From a checkpoint of a small transformer trained on Wikipedia.
Architecture: RMSNorm before each block, learned positions, no biases in attention or MLP, tied embeddings.
Training: a variant of Adam for these matrices, 727M tokens, 5549 steps.
MLP neurons of a small language model. Each row is named by its layer, matrix (gate and up: input weights) and neuron, and shows model dimensions 0-159. Each number is 128 + 24 x the weight over its row's rms, rounded and kept within 0 to 255. Numbers have three digits each. A neuron's up and down rows have the sign that makes its largest values positive.
A block is one neuron, or neurons of one layer that tend to fire together. Before each block is what it responds to, as a language model described it from the Wikipedia text at the highest values.

Hyphen inside names
L23.gate13:129082118097156149097136170141144109121170171161128157140137100120150099132114126105107132157139115138134156150118155073145128168104121114108124098119131133112108113145112148141143154112128153148125138136132121123124135134159166154168131134112104114128163117159145108145079131110102106118110098071145150101155121120095124106146114140120090147110168146150133157148115148154096140172111143127143095096123111149110119110119112150129125046154128109082142120139141142116105102130114133
L23.up13:118084083081147114108154129078128123116138136110123162132154150175151123133146126126149115155127108133138117123126123100113065145082108128101152128107155138127115136167141108124158075112102151109113131126130142142159118106114121124148155148126138149156110124128146122081087122121114093153102146090159132104121130145064120123124113101099103132096131108169111124136128144123137141114153103107131132113111064122092111134109136162129122093143108131129159086121118128078103102099127120
L23.gate186:122103164104200117115127151160142123134147115111119095115127123092089139117111205174123125154146144117135105144141148099137144151082138126144146159158139157166153127104141110116131140173174126104115145121121086092143129141080121176149170111119151163127154134157094091133105122170124125155122147112136132144117146117135127129136103180082141142120145132143119132128129135153112114164101160129132110127122109158180174173156122116116107145132178117147141127126158139155120098153114123
L23.up186:157110113155131136134091172134145135143139109145133117108113127148134134118110126130059117107130166146133091127087104147124115117098145118125126160150101177149134164134103126103108132105136123135098132135119111109094137105187077175131192067145105139122143156170085112123152088165149125103146151106111122143110123150162147148136106110097105130135136146133091124106104103153119126116128139092159148121129111134132144117135105107124119083126111155097195122094154128160113114116166113
L23.gate272:106137134109103126145134148136157080166144180158119165140160131079146148094134110104172138183142089096145124147091136102096111108077122096108107100130119127138111158093083163140104126150125148120124136148095102142128120099088094162155137123134117118133176146165126094125132124145152125103112114112154157133129145133130149111109092157131111107150161128128119135158130115169135148154118128132116112108148119128073141094095082114175161135110134098090114193102128144125079110173128121
L23.up272:143129118104123110133161153109113108110119101124104160131172102120109106134118148106145115156110133160127146148060097140086084122142110105119160120150140114120092125106110128138131137121117116095128149142088133156115144110150113169153159143141091129123171143105109114101116121106141115108097114083131116114089116138131143103145084136118154102158170120124110128158137103127138095111123086114134110111149161143135167096083153126159157130135099075104093190141130151126108142149134110
L23.gate456:112099094114159122130104151134150167146131132137117158137141118137103100103132102127147128106138113098143120143087124114141151137108144139113112103151088094173097118133160122098095163145138173142138140162124146125117174126107163115142146085160156161109128126101120136130116080098147130057135116111118115163129121104085152109122128126083153107135132100135115147126161167156124161163096119131164136101139130105113170111087126095145143183122112096176156149124159079097146086112112099
L23.up456:140097107147156146144142106055104130164119135092070160111120146137110148126170106165121136132128108124138102132089135118131094113122120099114184111170117116088138151116117090123130130148156117129130138130113086145123082100148103135143146199158114138102148092103123140110152139159115113131113151163139123140174151122121134121136144136134175119109151165117076151158131135131134128139140122119121124086169130140111144153147136105135102165126095112164138146171218164113089115131150133
L23.gate592:134144109114130150126163166154120139149152154114061163130164080127120123156155116138083112155116136120100141122099110091122167120128122127103100177149112128136136103176109156139134103116122129090110107125135114119115125115069165119121098130107127173130170125090131092165143132127097114096121093133155127128124161121106139128098150104138125116139148116155099108102151209155118110109147130099143114135110109113116082129134118166169124121141121121154094126136120115152131162108154105
L23.up592:119132148107089112115154122108155150124065143125130114132138093169146116098095111109079147160180121161134127117108145126124116132132107116128115125123127119177067158140162130165112137129144133113142125131152146168113135108131160130126140081097153103138133131112160155112121104108128116199145142125117149115091100114176140101156133078129141145161129111079141135131170149096180163143144144131134087092132110130096112134150190121092127132137136093166103128092120142154108143094137132
L23.gate714:089125057162141146153140114123179142143148156126122143119129131113102125090109109116112149164167121107151131107132121143122113133143094079150098133139126098065086169135143163128109119105141139097138126137131128103108125153100177101151111153150085160154139149109092102117118162093152128114134113126136134089151118069105136120114140095171098135164169121144107115152124157130137146136140162145143090090154127144131114119141127135165152108107124091151128140115162093141156094112093126
L23.up714:147077106114126119134197143138136109119142137102125124140129136151157079082125128116115116119136146187124145099146141126138088097148111116146142132172116138131091131157111117110097111176123138136115133107133121143140107131137149150135124110140108132113111140120083134083103100118132143121151117143145185132135138135116183135125104151100121115127121144158140109163117141128100128141144153152194141147181125125134129135146134137090122127132113114166130126090059096103137133104154124
L23.gate874:148097120160122128173096122123110067121126095167145142081124155129112097145126085156149105164132120116150104103123147133162143113102152112102101125115195116147121154103126118089110149123136178104135138098108169123102114137173108130143139110124145102121129142134151134116133118087142142109136102162111129111129148140137116145099103122144154120153180149119133123134128126142118139115123162121141132143127102163133128133146133154152153076142121086137160156151103119110121109120092105
L23.up874:124094146125149109140132139129116122109127127103126101129126153154139115136139128164096092118153100151136142112142132140132173140113127160115135139174130074107169116125128147112144124156111142181129133101161127150126146149138100133176131130153116173146121119085100120167162169109168137095123116159105137142114106128134169137173116129163148140155151119104106181130153147131130179145141139139144115151121142128143130115117153105129177140154105129079127154091162146122100152175091127
L23.gate889:143136104133150102179144156146057115104133094152114174162119103128120137110097146117097131106103130122096113142134112136152134100093122097160169097132156061105135127101151135109129078148127152154153161121177098192099131130126132125162125090151116115127116116116100096156113129134167141138100149100139110153103140101146112139110068110168158163131145116094149145115127088126127137120113120162098109120135157138162155101154128105116130165130102100122124178092131107135108132158133094
L23.up889:118153135107148117160132135128129138180177126161118128100132103146149131110102100189111131107151115156133117134092165109170157134122187136131143108135098092148118178127155111115126120148147119137111143125153040138111123145107119169129130104148129138119144124145168084107149095153136134103116159128141082138117132129060154168133124135111128124145113160113085118121129138131111183113108139117117123126128109134108155102138128096143090129129188144140127114147128169100092120142111207

Start of upcoming name or heading
L23.gate64:152151152171116145070132100119095130098132141117109149135143127115183131130155131134132147113125110119165116151121120129120122140130137186135098143113124102122097153122156144139154094133084116081125138179171140115110109144159090132141152145083121168093135117142098109121088129170172095136166114114155070111140145119156142112150150153118077156147147099069121141115126110117157123185110127138132091112124138193164148123108120141129137143122140126147102124142084134122147105101119110
L23.up64:110151126097154126097145082131098109115100135137152119121134126168139146093106118122125101123163144085147133126116183156161133113132150142163142180138128107171110128093118092153123146107139150128110135123146125157113117129121144157174125146079140183133128117103125124140094133092122160113134118109169083142110128111119169157135130130138128072137162134113136102184132140176165140129106114153143129130116101170134182163108091116167126128138130103103113107159121174127148124121145114
L23.gate342:142098132185148109118148149120146130137099111158147125095127114153186149132125105135131172177134120129085142129169163121136115134156140053120150084092156123130104089123126173118136125120124104133138132120121154110133100149118129139138079133124092136123139099107154082127137148167143130104118130171151143112152151156162116091121141179140124057120160099108114123154122073132154108158129150159124128101113121125057103116110113129120157150149119130111099107082135114131114100104127102
L23.up342:158106137138099108093178135107159113107132151135146113087141166152139097104113122153167120121125153142156127131143086115122136113132176123132131101123125120181174122109137125148128131125105155142167171070149118121107115137102092124124148135097107165090122079101124140120128083127142119120111105128119108137117179126115135145117097121131092086169114138138134093102193115122118140139126144151133110153087114104157177113091142117132151072116136136090126136113087143148145138094138153
L23.gate621:160126145142096131080119135123100138139112144123125140145165115136103138114179151124087110113116153110117125145116148126114131137114135108117152158143109131136119147083151114143114104172131116115119124129120096143115118098131125148120129141172138153080136074100123155128135139170125104107073194147145132124131147161140175122159156100090148179164131157174138117123130123153103117177123169123106085151121081107156115109129106096169112100143120156132075182130160119130132124117107109
L23.up621:127107142169084124118105126139121111116089084179116147144109149132116148094145121115099056142157113126151158117112153130146088133129165157112134107139141109137124113101141095107086138113097134106110165106146096101134096136106142127093148125113128127133120077117129152117113144111131131113141166159132111095129122133121135173132130105137136139137112142143170137097158126146135170133105103133101068128140104142128095135122137138146100142144150102120112121139097089143145066089096164
L23.gate832:120157094133128090158175148199118151140091158148129178120123100093149160161110107108118161124102115158088097146124132113130167120120115113093150145078103124087143113177096109131130132113152160104133116164096146070134128137132170174114140163087144099145135129151095107111106147106142121137133130140115135134136131144138127130159153096147127136154154162166137154187090120112154100154093138149117116124162109122142123118104130145142116130122097115130144095124139133136144124145101105
L23.up832:119123118152114143093134126078100151130122113122140114153152112117145051149133167146117099118077116141127108117153119126104136113127127146119118155156081108138109111135166140148158151135116132170140152123137130156107118134134152098120118135117107070101075109143099119137132145094137128140106131073152128138103107185110166117148115108134145085127138116129112124150106140134160110153123133151139107134173128150115090136131145124155119151155151058128138115101082115114199142105120140
L23.gate856:149128152120078130099118146143126132108151168161098132128138077108127130091118116177100142114127142148147106136111156129125111123138144143120094132085162107113069073111150138155069167125136128095074173114106083105115128119095148141145096079107172144123106112133127140155137126164140144131124154134149129113101108132108154127134177129138128151139139127128119130124101176143110161103100133106121126112146109116152106110153116176139157111116167153159120139104125110129108150110128103
L23.up856:108109139104121119110148120133119124117173113122094130105115112102100123088139110172129109147125127152124131120110175118123119114140096132100151099111143100112113143132132135158126165096134120143099164097088114151150143152111187123124128117103170123153187160128123114119110172125128146117115137149108136143119095083106106131147161124134107117121097154107119136144117103121161173128148125132151117117168089158110137135127106118126124174179094164128125136104149143120121111110149121
L23.gate933:126123135139103107061130176099161127122141130136082163132122151129132173136123123159071135115124127143099134144114118133097124156130163128115148097117116095108140096116141086107139156162135125128144143128124136116120129151095149095149103127133093134123095117134093100168075161146119116110170113084150138161083142143088193108158150154140111089164142102131056165144143117133104152135117100105148129074119139122115121106113103083125094091161167122145115145098113135086164136150142132
L23.up933:139140158111147143127155141154121126104094101111136095189139052152128150101126140145106139125099124127148143168104180113149159144155098117100114153071142153112123112119098110128102151095184129157119158116122130093093107151120110095102166147110136084118120098140125138107178135140152117136152148111114107105114115089112170102128145115097139121167089097096110113127092160170103122190120163181154146168095117113121093105104095139133111132143122151085146139131116101163149141100116126
L23.gate970:144152104116121141128116190157141103140111124142138109134115100096156153112122112148138154133136131180100140145134129138142128128153099106099120119147110123148140113130139109072141135102080115146165132118137130092076091119113068144128119116137113110146157138110132103160117140157180131114106117136127116133117176116145098141141144135151103153102112110151129125112132118121115117161145146126131129142157093164110150125144095095168072145135113134145151111125188130152083157157147124
L23.up970:111115115124121079118127055126105139114149133153183144110144140125136130123136161108144135117075151085148114114188127140112165133135099131081125110111138100131141155092131133148057125163159144129108129090122140164168098138124148130093139130097204116160142107130095090128113114118127145113148061107123134111125140129129136086134130136137141094155127122106124148106100116101105088117128139142124095166139145145104127151145186128134118140118085121098110116144112183128154140120126082
L23.gate1185:138150112143080118101137159118115108144110141134139144155147093163120138101119125146108125106154130139088147133113153097149120144149105144108129129121107149139121155118176114128134119137103161134106112132148133161079097117149129100180108136106136084115103141120087111095154164118108113093133168144153097129067160126099142113138167129118094122117110142115145109155134116128166139147144150158109122134135123136147114119149090107154119168141144112141161137168147131123141119152079092
L23.up1185:126129135099135115105179153143095174117100171098127110149115126137111125121153122170144138117190134123156126185098126110130123116136153112098144172103126107124091158132158135112143103117121103077102166117162105124087120152109117125147154111107125120100107104111121130111137113146133144126127162088123141130100135153170139182136155138141152177155157150136120112154167113140198153159093115122148104137138099165139129128131118113124085088143177121121103129132186110129143115121116104

Word-final suffix pieces
L15.gate537:152074142132133116110129173106129108164127109140122161138134144106155138140139127125089129160106146134152091113147109105141142152122130138148120091143146116101148167117116126155117129160110197131124125155172154109146110088107143098156113122128114118123095180131138058141098156125142126129082138106149140127121153137099169103121102102151108125134075128149095149092126137118132150158142146113117134106146114126131137121111140131126107090090129157152143106153156153168121107158095103
L15.up537:131156128106072126143136133129103135127107132158121134153136165126212130137101132151130098145128132122176129111172114142129132103120117167138106088124090097101130094168117133114106098161106155137096128093120127113113133164128124121102202101125149096138147161152118072154125130128123168111137113103183148058135114128101153131119101113157090126115127122121120115130128126128122159156121187139122137150136154096121098150132099087199092131082105088128127102127097135157113112094123147
L15.gate1096:128098142161122123135090117180102137111152149125103137168135169154106141091119158126131112131100142135142113130151108109097173175110118149135129129097112078121165163117134122117082133161142149122094101126140152111129143093114152117075132107121135122125142151126140115133117145130130095124116122097147127158096135159113079117124079162140116116122155093106133137113141175152146147144140114092115110164100127113133138096154128093152128148128092160195145112133103108185113110139080136
L15.up1096:128113103159133114130115128164167151123108178102113146127135113182129080135137126115148135118124153131145163154138141138163172118105086150105106129129100144122156116173107144151115106124138121114138154135093149137181104099113129109112115091072130122126151131138138097135106100123136113113091174094113057119155111127132154102113104099130098150159133109166139165099136113098092113132108131135151118157125106151134133140112145099156142120081122163122138129123157144146132144109115130

Mid-word subword pieces
L15.gate815:126088148098135162162144107118111155140137111137147154150148137135174162139164136140069122158105132115146080145162127110110126159123103119108137128098146153143137125139071146124100120149126160100130127124120100102178103094119154117082108125112150108114171098135166090125136091118153127096131124111095137162131076153123113124135140164150069106086137107134105125154115113088147151112135172132158079129120122121093140127141137116147185099132119091157153139098150133099097086123130115
L15.up815:148125141090142147109132107099118163113136066120093095162130103109131157120138152110127123165126098132144160128115139131132168115131137150113117138125122157124143140150121128106123062133156109085136154134149112128117103106084111097130098138127102111145126134191128086137132151165133107126076142157132122109095161122116125105125131108112158139114147129124130113124143131111147124107155135150201130123082171095150143125149132148111169134119117145152117181072154139120178088139111121
L15.gate1219:083087159153135172148142107105103143130145166133164112167168174082143122105097144139143180138121128106120104148134170102148117155114090077091164114085149100124102135119135136149126105077108121121098138094145102130152096124110144118137109144110103170165151146094141077152144094142135105123119180119141153111076099144138180112088097122127115129123141095098100130152125126095136137142137148132158128115123140110118126150160138118155178082131093083130142117129136121075104115131096103
L15.up1219:115118130113085155110155108092106138110127153154139104158167105110131126161137102115108139138172138083116118132085098130120116132150144110120141096158115122112123089095118130141071110131161138124093125145112139120129133113154194167152085137140154161126098177126158141204142108153130150116112127124129133137127106122109155100172128146178170123113125126111132083110164158089150101130144141115123127098133110133081168119143115089070100126108177123144121108117159150128099116168121159

Proper-name final pieces
L12.gate426:091086132158098078119129175125089144157143117134120097109177084091100151121117139124106117128126084103153133154123151105122144154098122120096128174108141125181159175130107127120125075145151110115105162125123148105158143125140122134118129111113130132178135134167155128104124138113155106102137165163086144138143142112130086107087111124069079123161117133108126170114131174143157142132129132171157128112100094110124138111159102172111156082119107137163137138114133134101166122103148074
L12.up426:150112131123139132146102106155135145103114130152113205160132152144118122172153132134131094152105150086137113103111136131124100136109108116063113158150127158105075101139187154128092130101132158113144122103103154108112108132132159127115119145132173134105147132115139132110082115118115127064157115139088109098138165125154081092133147174125140109079180134154115101120112131095135138131152124141133073125105132151175114156066136135141137132105143059113146070125115122185082106142169127
L12.gate599:059081136167122131128123170130112092169158119102110119120147139141062094110144136130110150111098103124119118126112149119131100148102130125128124120104175138122123120164130138139148080157125146061108170136109161067129121131126111134116123117104069107137129179111109139108126136161133111130121132164090119129135124124138095112096111111102105146151146103093096121102116149138101128172133134182159119109122096132118143120130121124147137064089134158162122080130114127071175134105095089
L12.up599:132141137131151155105137138119145147120115100110151178139149150115104142138135125104183097114183079163125148118149141147137101113162115123120128181157139133125147138137158119110161142105100111097157216106129110153088154108123097129146125156138113128161143118108084128104129096135155129153106158148137075104128102133114115167125127116111150134110137122114131166157145117109141089133121109122100108121111133118124080157158102140109127143125133129118112119103143143109154137108163120
L12.gate694:101130151133117139101091119098146124171121148106146108154145127157091133081135149150122108159116121127112132155132149130119118151103130146158121131138126125146139138164115148142138085104095115119117163150143148101139092147095134168139123116144108129173117105151130136153123129126145117150178170088173167112121116138116123127133118144148119143164161111169119093129144171147142127125134176131135088133118103115123132142145140133122129072131137148152094158146139085147108087154142118
L12.up694:149123196193101142118105146095135153137142122144136185123155128140111117121120138150109124128114109120151133150109132136156130143147061108122107132110155107136157150146115162146167120102081140159134148160093103174137127157138130124136114111156108100097130109146162128151121129157121087107103135115175135110123134141144159108086154102145133104096129119179125076156140130128128110108123142086116098142115094097145123173110135155083146103180076122131146086147123114165092086136137139
L12.gate726:092118099137177156096160145128105135161132161139104140131114095105143173137153156148131160146128049111133124127144143134145077130122116122101123120134128126110133115127142164134155102115093141112120123132131131095142137135120152128123098090083133134170175129147163133111121124164122127103098117167151145094143173090112144114086139130121141081133096116116117155168093122127117129086099139139087135130083100101168144120124141178142091140124163090110142118114109122123115162124141092
L12.up726:075091117110147133107131139090124114148112155148157123135171150132082127133145138116109120086119128094141091115159129126124113126149132138146103181121111149093135187176096136126091080100117165079144162145149130152124147084156125101108134172112173142110141170148148124121142125105136113091099108124117167131111112109117132141111121110128125103155144144151103164100164157128144133098167069137145139094134102131127108184144138124138146131093105115134133121111106159151137134164131126

Word-completing final pieces
L23.gate113:125130110096122213144120142094120124127137149101146158143128136186091121118130133135086131150157131139118146138118151128145119108149103093119139156115142117092130121128151115149112127132139122116159149098123170143120152098118126119127201134134155151098075145099125136138121116124126107122152121149086121145109145147153140127120118145128085170120099138148143144125112113164130103108163107135130114125188149111121156118145097163141127087114133151072147119162116149160105158112119126
L23.up113:099082116121143117127089108095148188111115107152080138106130129143151161162122121163111130071134122121182121142127097095117151148136117105121119130105121125144143111152133131149113176116149140148114118136120123138123114146117096123093133126099144132121132141130101083086116140117106108103140177133115100099099104145111079115127105111165134137080108132147067105147130123154151124140185107101105124102140102094148107082179137148148120102110098145136100128168150121134124093100139173
L23.gate194:131070108134097112110107140135103106117155118171152157124167119153156162118184106103129139131133149153145099168152134134106147157119165131111124105119132087147150127125113089195124103132113111059095176178081124136158136102128158133075124124112150138097152120105143170111163133120121113142100133112174153134082138139129114126105093100142130164107133080148106153145134081140102115137137137096159145144183136153108103147135111111181155143139144089116165108136137169131111122165090151
L23.up194:136153121107115161108094117159166126108139090106122110147210132103163120160143148146125112117117124125172130129161098088102131116145128096113137138131128133160138174177158125110139106107145120158098107114134102136150137092103130084080108135141124114123132138123170101165142153129157125164197089131141145148106119129119116101135107178107073151160124102122166144136130133093135119089112111140157108169128124140163154129093157126117133114164119084093136133142120161148105137153110112
L23.gate425:129084130133093123155161146095080072123100169128121123111179104125137107126162110120185103155132152088130127122110114115143151151161143141077145143138151122120111128104121137090085138141148130128079111107105143120118148123128139127120096107107171113147114120178134132109140080093109120046135132112113124123115115168181123130089096155129145162120134094160144148130121162129131161132113160119129144133129060140106121155175130117133108099116130163179104124146135157139104099110089110
L23.up425:136082083160106139106123127070115163124153132136161159078124093135132125107151146121128093155115114124093185105119118107129142154144099143100148162119149181136110153125105166117144119106146133121074159160136131137116115101144140125122148159120148115147092135106133112141090084122112116131123153085133112135135120098139115162108138114128145130143129101156173142084106113099129139134085134110106079117171106137124141115145169172127121087122114100127128145123152168146087109159122193
L23.gate486:152091120089110082108149148140095146154092118151095169161132131141131156109158134165119101194091105142107126095100136103153148137116105145110127140127155136068100096108156129090131183099111152129113142144149176138150128092093131131149136094129134144148083130112168084105137133148113135124090073129146176147101146118111150142168119126100130123136094126103132140151130125095111098162146120120181132148162122102116121106126149163105122100105121104121135162130153137146123107173130059
L23.up486:154156127114129120128148110128157138096129147145159119141135125142109134102148128166132118147103110127198200139124126119136140122167139179056141118135132139113182075115096169150123119135101122104123176118139099147118129115116125132084117155126149134109113129147138111107115110119138124086093123134166116119118141114109138119159108147135139150130133116117120152165132103103089135132116133146139117144138150105101130172148141132124144108150117112167116109096177125194187139136125163
L23.gate566:143122154120138130136119091123142103093130119153119151084142173153149164099151195144121121157146163128128135141124151132124155119125095151113148151136135072167140140157104118112106123168119123145075134128162113100118102084117138130115103157136151155172139145150147085155153107136134120139136125136160100158112137121101054089115089155121124116129164116155099113111113155094116143084129145081115083121140098157132128138166126148143141117115145151109127104146136140179168152112126142
L23.up566:171132109130116150127099126139064149122109144098165087122115123149134104108159136160147125098126106128157102100136144138151124129157146088112130157130170106116118116117153111117129146121106159145113156180133131148128136134164177132114085158114151126104134189151096143136108133128133134148111135108162122122127150073152144135102114138143138125118147105154105107188141145119110183141144144123166111142154120126147147122124123090151159082086125117133171118148133136147146116127127112
L23.gate1005:117080138140118132073152113087078100124091123139131158088191132158151126112100104105132137112111132087096102153112136079071153176091144122085141104135192124092110140151130121178128095103116128121173127153120122096126110081091111114151140152150117124124114161169111111117137151118099087122128122116101141132127129118113116173130154109123099097112147184129122122110144136157147119117164141102111120080127128126109087111170086154109116142123116128117111125129131119097098114116119134
L23.up1005:118101154108121127149117094151122102095128127131140145142129092133141146111169134142148113144133120110155158130142146117170151096122141177080106122181143070121126154154126112148106158097125171126137118100122119128135137118137125130087138115076106137156199144084140170155104137141110129120166129154138153178115110100104126129073124146113103107123153116156143122102120116133172120134115123109152082111135137131132137166137091124110081098140139159138131129129149092139155090114072109
L23.gate1015:124116143169124092066127112139130171107117077135116170123111106147111091122125108132133082140129128130117125102176114143124113104155130153126102133107093167139112150155072134106127122149131141124113104117100132127141150165137108140100148109129152142114122137118156134078159141127146128114131110054110142144107092094090160128127119115127154177140128105140131160116101112131142107110117116150128115127161118105129158110071147116118141135119150153100145189130117156156117135088112151
L23.up1015:172127139151100101112127137125112138074119160097115071149157191150089136149107146155141111136106149131152140143188121136075152152134155142091101150143118077114180118142130126144139065141115158140142118158114174099145128144107140113135098097141101089074113164121139137125156102095131111118129158119149117153102121113104098090132098123145131139038120140144144115136150146139138110151079122132121135091133110126104140112131128130125135106152103123159141131139123129155137125154126128
L23.gate1076:146111151136102113130116156122164133088110102158143158112108150150112127145205138119102084149115128172133085127164114110111090177131138140135113099141147130150162120135117121153106124134137132109149141124157139098148124132166134130120130155118121098123118092085105108129114081098128112147136156118116103133094113154081155163099096080098084145105107146136121126123151134126109099098156141151124122142130074123102107149138097148146146133112083171135088179131148133127154174124126095
L23.up1076:113123093132117129106116111102087184123144121140144105155103084105136138111095083114149117159137120132131166110117162120126148112168050139162126131152103113101136097121130107094100078132131168126140122089081122139178145168153148129100138133135112111125115125121123134148116128078118124087102142126069176149099095136119116076109126131131088110118161114099122104113094126133098137130141077131129107162148141115132126123147120184141113109135137158114084150127127141153081136109130107